{"n_head": 4, "activation": "swiglu", "norm_place": "pre", "positions": "rope", "rope_base": 1000000.0, "attn_scale": 0.125, "init_std_up": 0.0488, "lr": 0.00676, "beta1": 0.95, "weight_decay": 0.029, "schedule": "wsd", "decay_shape": "linear", "batch_tokens": 65536, "seq_len": 768}
MLP neurons of a small language model. Each row is named by its layer, matrix (gate and up: input weights; down: output weights) and neuron, and shows model dimensions 16-111. Each number is 50 + 12 x the weight over its row's rms, rounded and kept within 0 to 99. A neuron's up and down rows have the sign that makes its largest values positive.
Before each neuron's rows, "fires after" lists the tokens most often just before its 100 highest values on Wikipedia text that the model never trained on; "fires before" lists the tokens most often just after its 100 highest values on Wikipedia text that the model never trained on.

fires after: " ", "\n", " ("
fires before: " |", ".", ":", "7", ",", "9"
L9.gate57:54 37 39 40 51 58 39 48 45 48 43 45 47 62 27 63 43 41 49 57 65 65 76 46 53 50 41 73 40 41 40 46 58 51 65 44 41 67 59 56 56 54 50 38 61 37 42 60 65 54 38 51 36 40 45 47 54 39 57 66 52 52 54 62 59 64 63 52 44 35 55 74 42 54 55 46 64 41 32 47 22 14 40 58 56 64 49 32 52 61 40 46 47 63 39 51
L9.up57:57 35 44 49 77 45 29 43 64 63 30 59 47 46 36 49 48 52 52 68 49 34 66 57 65 46 58 44 57 58 64 54 61 41 35 35 65 66 49 35 47 52 57 53 58 53 59 59 65 42 43 51 55 36 55 44 39 40 39 45 64 25 54 71 71 51 46 50 40 35 41 50 42 34 59 53 70 52 51 51 69 49 49 44 76 52 48 56 62 63 34 46 47 55 64 90
L9.down57:53 43 55 45 49 54 47 50 37 63 40 57 50 52 49 46 57 65 64 60 35 49 66 47 51 46 58 53 24 57 39 37 46 46 48 49 58 39 57 62 43 58 42 57 66 56 76 52 47 49 26 44 47 48 36 37 39 49 61 28 57 38 38 64 52 50 34 56 61 52 53 44 60 37 59 62 49 41 60 38 35 51 28 75 56 36 75 56 55 55 51 40 39 50 44 29

fires after: " |", "|", " ", "19", " a"
fires before: "6", "7", "5", "26", "27"
L12.gate165:45 50 30 44 50 34 42 58 39 50 42 22 53 57 69 61 23 90 53 51 55 33 47 31 46 52 63 46 61 39 38 32 54 60 27 62 23 59 38 42 51 42 69 38 76 50 43 51 62 58 64 69 58 66 40 45 43 42 44 49 30 37 48 30 55 50 43 48 66 61 43 58 54 42 52 49 36 53 41 56 48 43 60 56 43 46 52 54 47 76 51 67 53 48 30 48
L12.up165:38 49 48 37 65 55 37 43 57 37 77 62 58 53 53 36 40 54 51 52 79 55 63 72 31 47 60 44 62 42 40 43 49 42 50 46 46 57 43 21 50 44 49 47 42 48 52 48 37 63 52 45 49 48 58 53 57 65 67 47 54 81 62 38 43 77 36 63 53 63 27 46 49 54 49 55 28 71 51 58 71 63 59 27 50 69 52 40 47 47 52 72 50 38 27 25
L12.down165:54 50 27 50 42 34 47 46 44 70 66 51 45 61 43 49 45 50 64 47 40 45 39 28 59 69 35 51 42 71 40 54 56 53 56 40 62 63 47 55 52 23 44 51 84 38 36 40 49 59 59 74 51 50 53 33 61 51 56 36 47 47 46 52 60 50 37 33 22 50 36 64 40 26 50 52 56 55 48 49 42 41 41 66 52 29 69 61 50 59 60 56 72 72 74 44

fires after: " w", " s", " W", " L", "n", " M"
fires before: "en", "e", "ing", "an", "m", "et"
L3.gate429:64 54 37 59 56 27 50 52 50 27 36 31 57 49 61 59 52 44 56 50 39 42 22 54 48 23 54 52 38 72 56 36 28 48 35 67 66 68 62 50 51 60 52 60 67 33 55 57 31 36 67 48 57 55 61 53 45 50 53 67 58 26 64 34 38 58 49 33 52 76 63 45 56 75 32 68 44 56 65 60 67 57 37 44 49 50 77 50 42 32 33 48 61 41 52 60
L3.up429:55 58 61 42 61 37 50 48 50 49 52 54 51 72 39 69 43 48 63 36 24 25 43 49 39 35 59 62 60 48 45 59 34 48 56 38 26 56 45 46 42 67 59 51 57 33 33 33 77 58 61 27 43 42 55 63 50 61 28 57 79 29 56 57 38 65 41 46 49 33 30 60 44 20 47 55 65 45 51 44 68 26 65 48 35 40 31 44 57 71 45 58 45 60 19 44
L3.down429:55 53 22 64 42 65 40 48 48 44 43 65 50 38 57 57 54 46 40 73 51 37 48 60 43 41 60 60 46 48 69 46 41 42 32 39 43 46 58 46 43 50 43 32 49 39 44 52 40 40 66 49 40 44 76 40 43 39 58 54 51 28 35 43 60 63 40 52 52 39 53 54 50 47 53 59 41 67 32 55 80 34 54 48 61 41 45 48 51 49 47 67 50 44 55 57

fires after: " R", " B", " W", " w", " M", "i"
fires before: "an", "b", "en", "m", "19", "20"
L3.gate284:61 65 23 33 41 41 54 56 54 63 53 44 61 65 46 59 48 59 57 66 48 58 63 78 60 39 58 45 58 48 62 75 49 40 55 69 55 58 52 58 54 55 43 56 74 62 31 55 53 56 57 60 45 75 58 42 56 72 49 19 50 48 58 60 26 35 39 65 67 58 43 45 55 45 29 60 62 34 59 62 56 49 36 45 29 49 63 47 42 66 63 67 49 67 62 42
L3.up284:64 42 45 55 46 07 79 33 45 30 41 54 32 47 48 45 35 58 60 59 47 67 53 56 48 49 52 38 47 43 49 52 53 13 48 59 18 65 53 38 48 42 65 67 61 60 42 42 53 52 54 61 38 55 45 38 56 46 46 50 54 62 57 55 59 59 58 49 44 50 37 72 27 46 45 50 63 54 39 52 60 52 48 56 27 59 62 54 47 40 73 50 54 32 39 46
L3.down284:28 21 47 62 62 55 34 45 44 34 59 38 34 36 62 42 41 46 48 65 72 53 59 55 43 49 47 28 51 59 56 43 42 47 71 35 56 71 40 44 36 39 71 44 49 41 53 32 36 51 46 42 41 36 51 48 65 64 53 60 59 48 53 35 44 50 40 36 27 32 63 52 41 64 34 69 29 61 61 41 60 53 48 64 55 40 41 42 60 35 47 62 48 43 32 56

fires after: " ", "is", "5", "4", "2", "7"
fires before: " |", "."
L9.gate231:70 71 49 36 50 30 56 42 61 33 46 63 39 12 57 61 53 36 61 45 32 45 35 43 57 41 49 52 45 34 65 63 40 46 74 60 55 31 62 25 51 48 50 21 65 39 45 44 60 59 40 80 45 61 49 34 52 34 58 47 49 67 59 72 39 66 52 48 51 34 37 43 52 30 41 26 53 50 42 72 62 67 51 64 48 59 42 49 51 70 45 75 50 42 45 44
L9.up231:58 55 43 43 65 63 53 67 75 59 34 35 60 41 40 36 66 61 61 45 48 43 35 61 64 58 53 63 55 46 48 45 40 56 59 56 55 51 45 54 43 63 71 34 52 46 37 55 47 55 50 44 46 48 42 46 43 62 59 45 50 64 72 30 25 44 35 48 40 44 52 51 29 49 51 29 49 41 51 42 33 38 50 66 43 61 66 35 46 73 70 39 35 43 45 33
L9.down231:44 33 34 57 42 49 42 35 53 58 38 37 50 70 44 40 50 62 55 58 78 65 39 48 62 39 39 49 43 76 39 48 74 54 61 46 31 66 39 49 59 56 53 64 37 34 45 51 45 51 50 37 76 63 50 45 53 35 50 50 59 48 29 44 61 61 73 36 56 44 49 70 55 56 49 63 37 41 57 43 44 37 64 50 56 49 54 52 58 41 50 56 43 42 32 58

fires after: "19", "8", "6", "7", "18"
fires before: "–", "s", " |", ")", "),", " –"
L10.gate240:53 60 26 55 41 38 55 47 70 60 41 56 57 41 49 47 56 47 60 52 66 26 43 40 27 72 52 48 63 33 72 39 68 48 73 33 58 55 52 57 44 51 39 64 38 56 57 63 44 66 54 63 49 71 44 77 45 70 59 33 35 58 64 56 68 38 59 51 48 48 60 38 57 84 52 60 79 68 56 47 43 46 58 49 76 46 44 62 57 43 51 59 46 44 61 54
L10.up240:40 33 59 41 64 55 59 63 73 47 34 55 50 52 46 44 71 43 38 62 67 54 44 53 46 40 53 49 70 53 49 71 48 43 44 36 49 62 58 58 57 58 52 55 47 51 56 63 36 61 62 52 44 56 72 54 57 38 50 28 48 43 43 50 47 47 52 58 57 61 52 53 29 55 49 27 41 69 41 43 64 65 79 45 45 37 19 46 39 65 46 49 50 51 69 65
L10.down240:51 75 60 43 46 32 60 46 20 75 47 75 47 57 49 58 59 54 31 60 50 68 59 60 58 51 34 51 41 29 46 44 34 46 68 56 51 39 46 51 50 63 47 63 54 52 49 53 28 47 52 57 65 54 66 33 44 68 35 28 62 71 55 32 49 48 40 61 48 48 72 46 43 53 34 50 51 43 44 53 45 25 38 47 54 67 28 49 61 40 44 52 46 60 33 66

fires after: ".", ".\n\n", "==\n", ")."
fires before: " ", " the", " his", " ad", " October"
L12.gate458:57 46 73 32 44 68 47 55 47 21 44 43 21 28 60 63 39 36 38 53 38 59 62 72 65 23 49 65 62 40 41 68 48 53 42 73 80 38 50 56 46 40 57 43 41 51 51 35 60 46 50 54 51 35 20 48 43 33 76 57 49 46 35 42 59 62 55 44 47 60 60 53 47 53 60 51 37 43 31 74 52 32 40 74 61 47 45 55 54 53 63 49 60 61 32 77
L12.up458:66 37 38 29 58 50 59 43 51 65 53 66 39 52 72 60 45 72 28 42 40 70 81 55 45 33 31 65 51 57 78 33 70 37 48 59 42 78 46 48 30 54 36 37 46 52 43 34 33 55 52 44 52 54 44 48 51 48 26 68 47 43 46 52 59 37 38 40 33 68 53 54 61 57 56 48 57 33 60 41 33 23 42 67 36 45 55 33 76 46 51 46 43 51 52 48
L12.down458:31 39 56 57 47 45 51 40 44 52 34 45 37 57 62 27 56 39 54 42 46 71 49 54 37 67 61 38 62 52 32 55 46 70 53 51 51 58 81 42 57 40 56 61 66 31 34 41 48 62 36 34 44 61 30 55 68 49 47 58 42 58 50 46 42 35 57 47 55 38 62 48 50 45 43 59 62 45 11 34 38 43 63 49 48 47 45 56 53 33 70 43 46 48 42 48

fires after: " v", "t", " c", "uc", "p", " col"
fires before: "ion", "ed", "o", "ive", "us"
L6.gate499:52 59 57 65 56 54 63 39 49 50 63 65 44 77 39 54 55 62 40 51 67 52 37 55 40 65 46 35 40 54 74 23 66 46 38 48 47 44 59 56 45 52 44 37 49 57 61 39 45 50 38 79 37 52 55 51 58 31 38 57 64 57 34 69 59 33 38 55 57 08 60 41 51 40 47 79 58 39 61 64 51 42 58 52 56 44 42 58 51 38 53 39 39 62 63 70
L6.up499:49 51 54 45 41 56 50 45 54 41 72 52 49 43 34 42 34 53 39 49 35 48 52 47 51 56 66 31 54 60 54 36 64 33 60 51 41 40 48 47 30 35 46 32 72 49 55 47 36 62 39 62 49 42 52 20 49 69 53 44 46 33 57 43 63 58 46 74 46 46 67 45 75 59 84 83 62 48 57 54 45 33 50 64 70 55 27 44 68 45 46 52 41 67 65 58
L6.down499:53 46 56 52 40 30 76 39 43 52 54 50 57 41 69 53 39 41 45 41 38 32 48 31 54 62 56 51 39 50 45 46 62 41 42 62 37 48 45 41 54 45 49 42 61 58 69 20 43 72 59 50 58 36 43 32 26 50 44 40 31 67 47 43 47 62 59 38 48 58 37 76 49 39 58 47 56 65 73 67 50 55 49 84 70 54 43 47 67 38 53 63 65 63 55 47

fires after: " ", "19", ".", ",", ":", "18"
fires before: "9", "7", "1", "3", "6", "8"
L12.gate151:73 48 64 56 43 49 36 51 28 57 17 68 70 57 41 66 40 59 47 61 48 45 41 50 51 20 74 42 42 45 61 49 38 43 60 67 56 61 51 52 54 57 33 56 56 40 49 45 42 51 36 77 56 50 43 47 43 54 56 47 44 28 63 41 57 39 43 79 60 51 31 62 51 62 56 48 46 39 43 27 41 38 63 52 59 39 52 40 50 47 45 41 39 39 53 42
L12.up151:52 61 57 45 55 53 55 46 66 62 50 51 64 31 45 55 48 55 52 57 48 38 37 42 60 30 72 73 64 52 76 57 51 49 66 45 27 51 44 47 34 41 45 62 55 45 58 41 56 45 37 48 50 74 41 60 48 46 73 56 52 55 46 50 55 54 51 45 50 43 47 55 45 67 50 49 41 44 45 50 48 47 68 48 52 43 47 52 53 49 66 34 47 56 57 37
L12.down151:86 57 55 56 63 62 54 35 38 35 53 52 57 30 54 44 31 55 54 69 41 46 43 53 32 40 69 62 33 75 45 45 63 54 60 32 63 83 62 57 50 39 58 29 67 36 41 52 36 30 47 57 44 57 68 58 50 30 48 51 56 38 42 54 61 58 31 45 45 26 28 45 47 59 44 59 49 31 29 57 47 59 40 46 58 37 71 50 46 38 50 38 55 29 45 53

fires after: "19", "18", " ", ",", "."
fires before: "2", "4", "1", "8", "7", "9"
L12.gate100:51 79 46 45 56 58 61 58 21 50 29 63 58 71 34 70 55 48 73 64 58 50 66 50 65 32 60 59 54 51 64 36 41 57 45 53 38 48 47 44 42 25 50 53 69 49 40 45 50 36 64 60 32 53 65 62 58 39 49 38 43 54 73 42 51 51 48 54 46 45 40 50 68 68 36 51 59 42 28 58 62 50 35 69 72 56 58 38 47 56 36 24 68 41 54 64
L12.up100:41 50 68 58 40 42 38 34 64 68 46 48 45 48 58 45 64 45 65 58 51 56 53 26 44 47 60 60 53 56 54 49 47 32 72 48 56 46 58 51 58 42 52 56 43 71 47 78 61 57 32 56 47 61 51 36 53 40 78 41 35 65 55 43 54 54 76 43 46 64 54 41 59 62 53 59 53 55 47 53 68 62 77 37 49 54 68 38 35 46 50 52 49 65 49 47
L12.down100:66 61 61 58 53 43 49 36 33 34 31 54 44 31 50 60 39 44 64 44 43 45 28 40 60 50 55 35 43 41 58 46 46 50 63 55 57 46 51 47 60 43 47 39 44 39 66 45 33 58 52 77 67 14 48 62 54 63 63 55 48 37 54 42 25 41 51 51 52 38 54 63 68 43 54 40 53 31 41 45 48 41 35 45 56 45 48 55 45 32 45 61 45 22 50 53

fires after: "20", "19", "9", "8", "′", "6"
fires before: "–", ":", " –", " |", "″"
L10.gate456:61 47 40 43 58 64 44 54 46 51 34 66 40 45 43 31 65 31 53 41 69 41 53 52 43 44 36 60 64 36 58 47 86 56 59 58 51 62 52 58 45 49 51 40 59 53 41 34 46 44 66 58 46 52 62 42 42 57 46 36 42 71 42 47 47 48 56 45 41 23 49 47 45 62 63 54 71 61 26 33 53 59 77 42 53 70 39 67 45 51 43 36 63 60 56 42
L10.up456:47 53 39 63 52 56 58 39 59 46 60 75 45 58 61 37 34 69 53 50 81 33 47 60 26 46 46 35 33 38 31 40 56 34 35 53 52 60 65 53 34 43 59 34 49 55 59 54 34 41 56 59 61 32 71 53 53 89 31 40 48 59 47 58 47 47 61 73 37 47 54 42 33 20 47 50 51 40 42 47 42 47 75 29 71 62 57 62 50 66 43 52 58 71 60 71
L10.down456:36 50 34 66 51 51 56 50 50 53 47 39 60 49 48 44 40 66 75 65 47 49 43 63 72 34 27 60 52 36 42 51 74 32 42 61 66 49 70 58 36 41 51 44 79 47 59 50 45 60 50 40 71 55 40 50 52 53 57 42 42 68 58 40 54 61 68 40 38 56 41 50 39 63 34 57 50 55 26 66 52 43 52 48 49 42 64 78 50 47 43 45 63 33 39 33

fires after: "19", " ", "18", ".", ",", ":"
fires before: "1", "9", "5", "7", "4"
L12.gate4:57 68 54 60 45 58 38 41 43 54 21 51 55 59 67 56 42 49 57 73 65 38 39 47 50 47 58 67 54 42 36 66 34 52 44 59 41 29 51 50 43 33 27 63 63 35 51 51 41 44 52 39 60 42 40 40 31 56 39 23 45 54 61 38 57 57 81 51 69 40 44 37 41 61 59 40 70 42 32 56 39 41 58 62 63 42 49 80 37 56 55 51 65 61 45 64
L12.up4:54 61 44 60 42 52 52 47 68 77 37 77 52 50 69 69 65 59 52 55 57 51 37 54 23 14 49 63 65 53 51 73 31 36 40 47 48 36 41 42 60 48 27 44 56 35 45 70 43 46 54 46 55 45 45 42 35 27 39 43 34 43 62 33 49 64 64 46 54 48 31 46 65 63 58 39 42 44 49 41 38 64 44 75 57 47 48 49 36 59 57 41 65 57 47 54
L12.down4:80 54 45 73 43 49 20 48 51 42 52 63 53 50 51 65 32 55 49 65 52 54 16 79 44 43 50 68 59 54 62 49 38 33 41 46 54 58 56 59 53 62 54 60 62 46 59 52 72 44 54 51 33 27 38 49 46 47 50 18 58 24 51 45 71 54 56 43 61 20 44 49 60 50 59 55 51 51 55 55 38 52 49 61 59 46 61 56 24 37 73 51 45 41 35 49

fires after: "res", "ust", "t", "id", "irect"
fires before: " of", " |", " in", " E"
L7.gate58:54 35 56 43 66 40 31 42 44 42 53 67 69 55 64 48 37 58 64 52 64 45 60 31 36 43 69 49 47 16 55 38 59 53 18 42 60 53 43 32 49 78 48 47 36 52 54 50 62 48 71 67 40 50 29 38 64 61 46 71 59 64 64 68 45 72 45 41 36 49 61 16 79 44 64 62 54 55 46 44 30 39 52 36 54 46 66 34 56 70 43 65 43 28 53 47
L7.up58:20 49 54 57 50 39 54 48 40 33 37 66 48 78 31 61 43 51 23 57 44 52 61 37 50 25 64 48 65 57 33 60 48 45 44 56 57 52 48 53 43 44 49 42 37 43 33 41 54 44 46 62 36 61 54 38 45 30 47 36 58 38 63 45 62 60 58 23 54 52 59 78 38 68 24 57 45 35 60 50 44 54 60 26 66 63 62 49 61 55 60 35 56 37 35 46
L7.down58:60 59 54 41 63 57 44 50 45 55 59 26 58 66 45 46 53 36 69 38 59 62 59 36 42 48 44 46 35 41 59 55 65 60 42 63 46 38 55 57 35 65 33 68 55 55 37 41 59 28 57 53 33 45 47 31 48 72 34 44 68 36 49 53 55 49 58 50 49 43 52 59 82 51 32 49 41 41 39 61 61 43 37 40 50 58 43 42 15 53 38 45 46 66 62 34

fires after: " Can", " Ch", "el", "an", " Q", " Gu"
fires before: "a", "ic", "ian", "ar", "ber"
L2.gate17:66 67 56 28 35 63 44 51 55 51 28 73 24 54 73 44 43 43 58 52 53 66 77 59 49 35 43 50 44 33 48 57 56 81 33 55 46 45 43 39 53 56 46 69 58 51 53 52 55 57 50 58 50 54 56 50 47 46 66 44 47 47 50 58 45 67 56 33 58 54 59 43 65 39 55 50 45 53 44 68 79 45 40 57 59 42 51 39 66 44 27 53 64 83 56 37
L2.up17:67 51 58 34 47 41 54 46 38 32 75 56 38 30 50 76 38 52 60 76 52 37 38 22 59 53 80 45 37 32 36 53 65 28 61 38 44 40 53 43 35 41 55 56 49 56 44 60 69 61 56 62 54 40 53 65 50 44 36 68 59 52 33 56 48 44 64 48 57 49 71 47 81 51 55 53 56 46 41 46 80 49 54 44 45 41 25 53 51 52 66 50 67 49 41 41
L2.down17:44 65 58 61 76 58 42 29 26 43 53 29 66 41 46 58 59 59 46 53 64 45 50 62 51 58 69 47 47 32 56 38 36 41 43 37 61 37 43 57 51 66 53 57 41 37 69 75 33 52 60 33 32 24 53 44 36 24 53 41 43 54 36 39 49 81 48 28 47 44 67 51 60 38 66 52 49 69 66 56 59 41 32 39 46 62 31 46 47 58 62 68 54 58 29 33

fires after: " ", "|", "19", " |", "–", "-"
fires before: "4", "5", "24", "7", "3", "6"
L12.gate429:38 62 45 29 41 54 45 76 46 68 66 46 29 44 36 42 30 44 50 49 35 43 31 68 58 59 49 54 60 49 41 39 66 61 72 37 50 64 50 51 58 41 45 49 47 53 48 37 41 49 70 56 38 60 37 60 40 66 35 66 39 51 51 48 67 49 31 47 69 66 32 48 35 84 28 37 51 63 52 39 55 43 53 27 55 30 49 34 62 68 54 31 47 42 33 46
L12.up429:48 68 49 60 49 57 59 45 47 50 58 52 43 39 61 54 45 61 55 45 55 35 57 46 48 36 48 60 47 61 54 77 51 43 58 53 48 49 61 68 38 74 55 59 46 34 56 41 53 50 43 47 71 75 36 63 36 64 65 54 64 42 40 45 19 60 22 53 32 54 50 60 57 67 64 39 33 62 51 33 62 50 32 43 60 34 63 57 71 45 66 59 50 39 51 46
L12.down429:62 56 36 41 36 29 52 30 48 31 46 50 44 59 54 38 44 55 47 50 11 41 31 58 44 56 46 65 34 41 64 42 63 34 47 69 19 59 58 45 29 31 43 47 46 45 65 48 56 36 44 43 52 52 51 62 46 47 57 33 45 62 54 51 37 58 53 37 63 65 51 43 50 50 26 47 62 42 51 38 50 26 32 48 46 43 61 59 46 40 54 74 38 47 41 35

fires after: " ", " G"
fires before: " |", "–", "als", "."
L10.gate89:43 70 59 33 45 31 40 52 46 65 49 59 49 34 57 38 51 61 50 68 56 45 30 32 74 49 46 48 52 59 42 63 33 61 55 65 33 53 60 55 60 18 25 57 43 30 30 39 60 52 49 66 50 51 50 43 43 50 49 45 63 50 55 40 38 48 52 45 61 59 47 45 38 45 54 40 55 66 29 47 50 50 50 25 36 55 48 48 40 45 39 76 68 42 60 39
L10.up89:40 53 12 49 51 47 46 47 33 48 41 47 47 56 55 60 64 66 57 56 60 70 43 55 68 38 31 59 35 65 48 31 61 45 34 61 46 55 55 48 53 57 56 46 42 41 46 48 43 68 55 54 63 48 53 53 47 44 71 66 53 43 26 47 45 50 59 56 68 65 42 56 46 44 27 49 43 53 67 52 44 47 45 40 55 41 35 41 59 74 39 18 68 56 62 35
L10.down89:37 74 35 58 54 58 56 45 48 41 65 55 32 55 69 55 56 60 41 56 55 32 65 58 71 65 14 49 42 36 26 09 60 43 32 43 52 54 71 36 45 59 47 53 59 36 46 38 61 50 31 74 37 61 24 52 57 35 57 49 50 59 30 68 50 44 48 30 53 57 41 60 14 61 49 52 56 24 47 38 55 48 43 54 57 37 39 32 41 32 35 30 60 58 42 41

fires after: " ", ",", "19", "|", " |"
fires before: "5", "6", "7", "ip", "48"
L12.gate154:45 45 54 40 49 38 45 68 68 57 60 25 39 73 42 55 37 47 74 49 45 52 37 49 32 49 50 40 60 53 54 48 61 46 47 60 16 35 34 59 49 50 49 50 56 56 41 58 35 71 44 55 38 63 50 50 72 47 36 41 73 51 42 49 37 46 52 40 59 62 40 63 39 58 53 59 21 63 55 39 54 53 41 62 39 48 69 49 58 32 54 58 50 43 30 17
L12.up154:41 56 28 38 34 47 39 47 73 44 41 45 40 68 56 56 40 71 66 51 48 60 63 66 67 34 56 42 50 59 39 52 48 42 55 41 35 57 73 45 48 47 62 55 49 53 33 64 29 55 79 67 38 50 56 78 65 63 60 52 42 63 32 57 38 72 43 61 46 71 46 34 43 47 48 53 49 58 48 47 68 57 39 74 55 39 37 50 61 43 53 37 58 28 49 13
L12.down154:71 46 68 46 57 27 61 55 53 44 49 61 58 57 61 52 35 61 42 42 46 48 52 50 31 73 33 53 50 58 77 44 50 50 54 58 47 57 50 49 36 55 42 42 50 60 48 47 38 59 33 56 60 40 76 39 68 60 43 47 63 58 67 42 57 49 60 46 62 41 51 40 42 46 55 34 48 35 52 66 58 55 25 49 61 35 59 56 40 54 51 65 51 43 51 36

fires after: "19", " ", ",", ".", "18", " b"
fires before: "7", "4", "9", "8", "3"
L10.gate469:56 41 50 46 57 39 50 62 63 50 40 47 52 54 45 49 43 30 64 81 62 56 55 49 49 35 38 61 55 54 48 52 54 38 62 53 67 75 46 52 50 37 62 54 45 63 44 54 53 39 29 49 22 55 69 58 47 38 57 78 49 64 42 46 48 45 50 39 52 52 60 38 57 44 30 45 48 52 40 67 69 34 38 49 47 38 64 56 42 53 53 39 69 33 40 33
L10.up469:56 74 32 68 45 51 38 45 50 51 45 43 54 40 62 38 46 47 80 40 68 59 35 29 57 43 64 39 57 60 64 31 48 47 39 40 71 67 52 68 60 46 55 40 52 60 55 67 64 33 55 35 65 66 36 51 46 60 60 52 57 38 54 46 51 48 30 54 43 58 52 53 47 55 58 59 56 52 37 53 51 41 51 39 50 64 46 58 45 34 35 38 51 73 55 60
L10.down469:44 73 36 56 48 54 50 43 54 57 47 60 46 63 64 60 49 46 29 52 65 57 44 50 28 43 42 58 30 56 37 38 30 64 33 35 46 41 57 37 37 29 14 49 26 50 59 50 35 54 44 62 61 34 49 41 60 42 49 54 57 54 51 59 56 51 59 56 48 46 67 46 40 55 65 53 48 34 18 40 46 38 59 38 42 47 73 70 58 33 51 47 52 48 34 63

fires after: "uc", "p", "ol", " se", "gr", "re"
fires before: "ion", "ive", "f", "ed", "iv", "ib"
L10.gate158:60 36 40 41 54 36 61 56 40 38 25 61 27 82 67 54 57 33 44 51 47 39 44 53 43 44 68 38 72 40 59 41 60 39 37 72 79 33 61 49 60 41 48 34 38 55 50 53 32 48 34 71 48 19 73 59 41 55 60 62 58 77 51 45 42 72 36 57 63 38 52 61 34 62 66 64 57 44 52 37 64 47 77 60 59 52 62 48 46 45 45 59 64 45 60 53
L10.up158:52 30 56 51 44 32 55 56 30 55 52 62 25 68 55 47 36 51 44 25 37 54 41 44 54 30 67 50 57 72 44 37 53 57 41 40 62 31 43 41 51 46 50 42 29 51 44 60 27 35 46 44 44 36 53 46 33 50 47 46 50 34 71 35 33 49 59 55 43 54 82 42 45 46 67 51 40 46 44 57 55 41 34 59 57 68 34 47 52 50 37 58 36 66 33 55
L10.down158:59 54 62 31 53 55 45 43 48 44 53 41 64 53 50 41 51 49 24 59 53 51 45 29 51 32 56 43 60 46 57 68 58 57 39 46 65 58 64 55 56 50 56 46 39 33 62 36 48 35 13 30 69 56 62 53 58 28 56 35 32 56 61 34 41 49 56 56 57 60 38 39 41 48 52 41 39 66 58 56 56 32 58 72 62 62 65 42 70 54 47 54 60 45 49 19

fires after: ".", ".\n\n", "om", ").", " B"
fires before: " ", " the", "ternational", " ad"
L8.gate319:46 44 43 16 35 48 53 31 27 64 65 68 52 71 62 56 38 59 18 53 44 33 57 57 44 32 54 50 48 58 50 26 43 38 36 73 58 42 42 56 52 65 57 41 52 55 51 57 46 28 50 52 61 63 28 35 56 49 49 28 59 37 54 54 47 41 57 59 70 57 51 62 62 49 33 63 43 44 40 55 59 37 65 55 77 46 50 57 59 56 61 69 62 55 45 56
L8.up319:55 45 55 32 59 40 51 35 41 60 75 76 55 69 57 63 44 50 46 69 60 48 18 35 51 33 47 47 28 43 52 54 66 37 42 55 46 73 43 40 33 36 46 45 71 25 23 57 59 32 46 48 59 46 55 63 42 38 63 34 69 57 47 52 52 46 66 54 55 63 42 57 59 30 46 53 49 51 60 39 59 71 74 36 44 77 58 20 62 36 55 63 46 53 54 55
L8.down319:48 34 39 47 55 64 59 63 31 67 44 55 24 34 78 60 37 53 40 40 50 67 54 38 59 35 62 49 64 68 53 86 57 43 44 32 49 65 48 51 56 49 44 69 47 41 55 53 34 51 37 24 38 65 34 58 25 37 69 45 50 65 42 40 56 55 64 32 42 55 56 45 33 40 55 41 57 65 43 57 44 31 60 62 56 44 43 57 52 29 38 31 55 52 48 38

fires after: " |", "|", "19", " "
fires before: "6", "4", "8", "7", "9", "5"
L12.gate381:41 54 59 50 57 44 51 36 43 54 40 36 43 48 71 54 19 63 54 35 45 66 40 57 53 70 60 39 48 23 30 68 36 49 44 66 39 69 57 53 40 51 52 55 62 80 60 62 54 39 53 36 51 48 54 45 58 40 51 23 46 57 39 53 20 46 45 67 55 65 43 51 39 61 39 24 70 44 45 33 65 72 50 36 48 57 48 47 57 54 40 44 70 44 38 51
L12.up381:69 77 37 94 37 53 48 59 49 40 31 27 51 37 56 36 39 55 45 49 27 44 51 51 46 55 51 54 53 55 50 77 42 41 69 42 45 38 56 37 57 52 44 42 58 52 66 38 31 57 57 44 27 50 57 37 37 24 70 40 74 36 34 45 36 63 54 32 65 44 71 52 43 57 50 34 57 58 49 39 48 55 48 47 67 42 54 44 67 51 57 57 84 41 62 50
L12.down381:55 59 29 33 56 48 39 36 41 38 34 54 25 57 68 45 40 53 55 32 59 56 40 28 56 60 60 37 28 45 77 53 50 57 43 47 38 67 62 50 55 49 64 46 47 22 75 40 45 51 50 30 27 67 42 51 43 33 53 31 48 63 30 45 61 42 61 52 45 38 43 47 50 50 51 56 58 49 74 41 44 53 67 34 47 38 60 68 67 43 63 46 37 57 50 53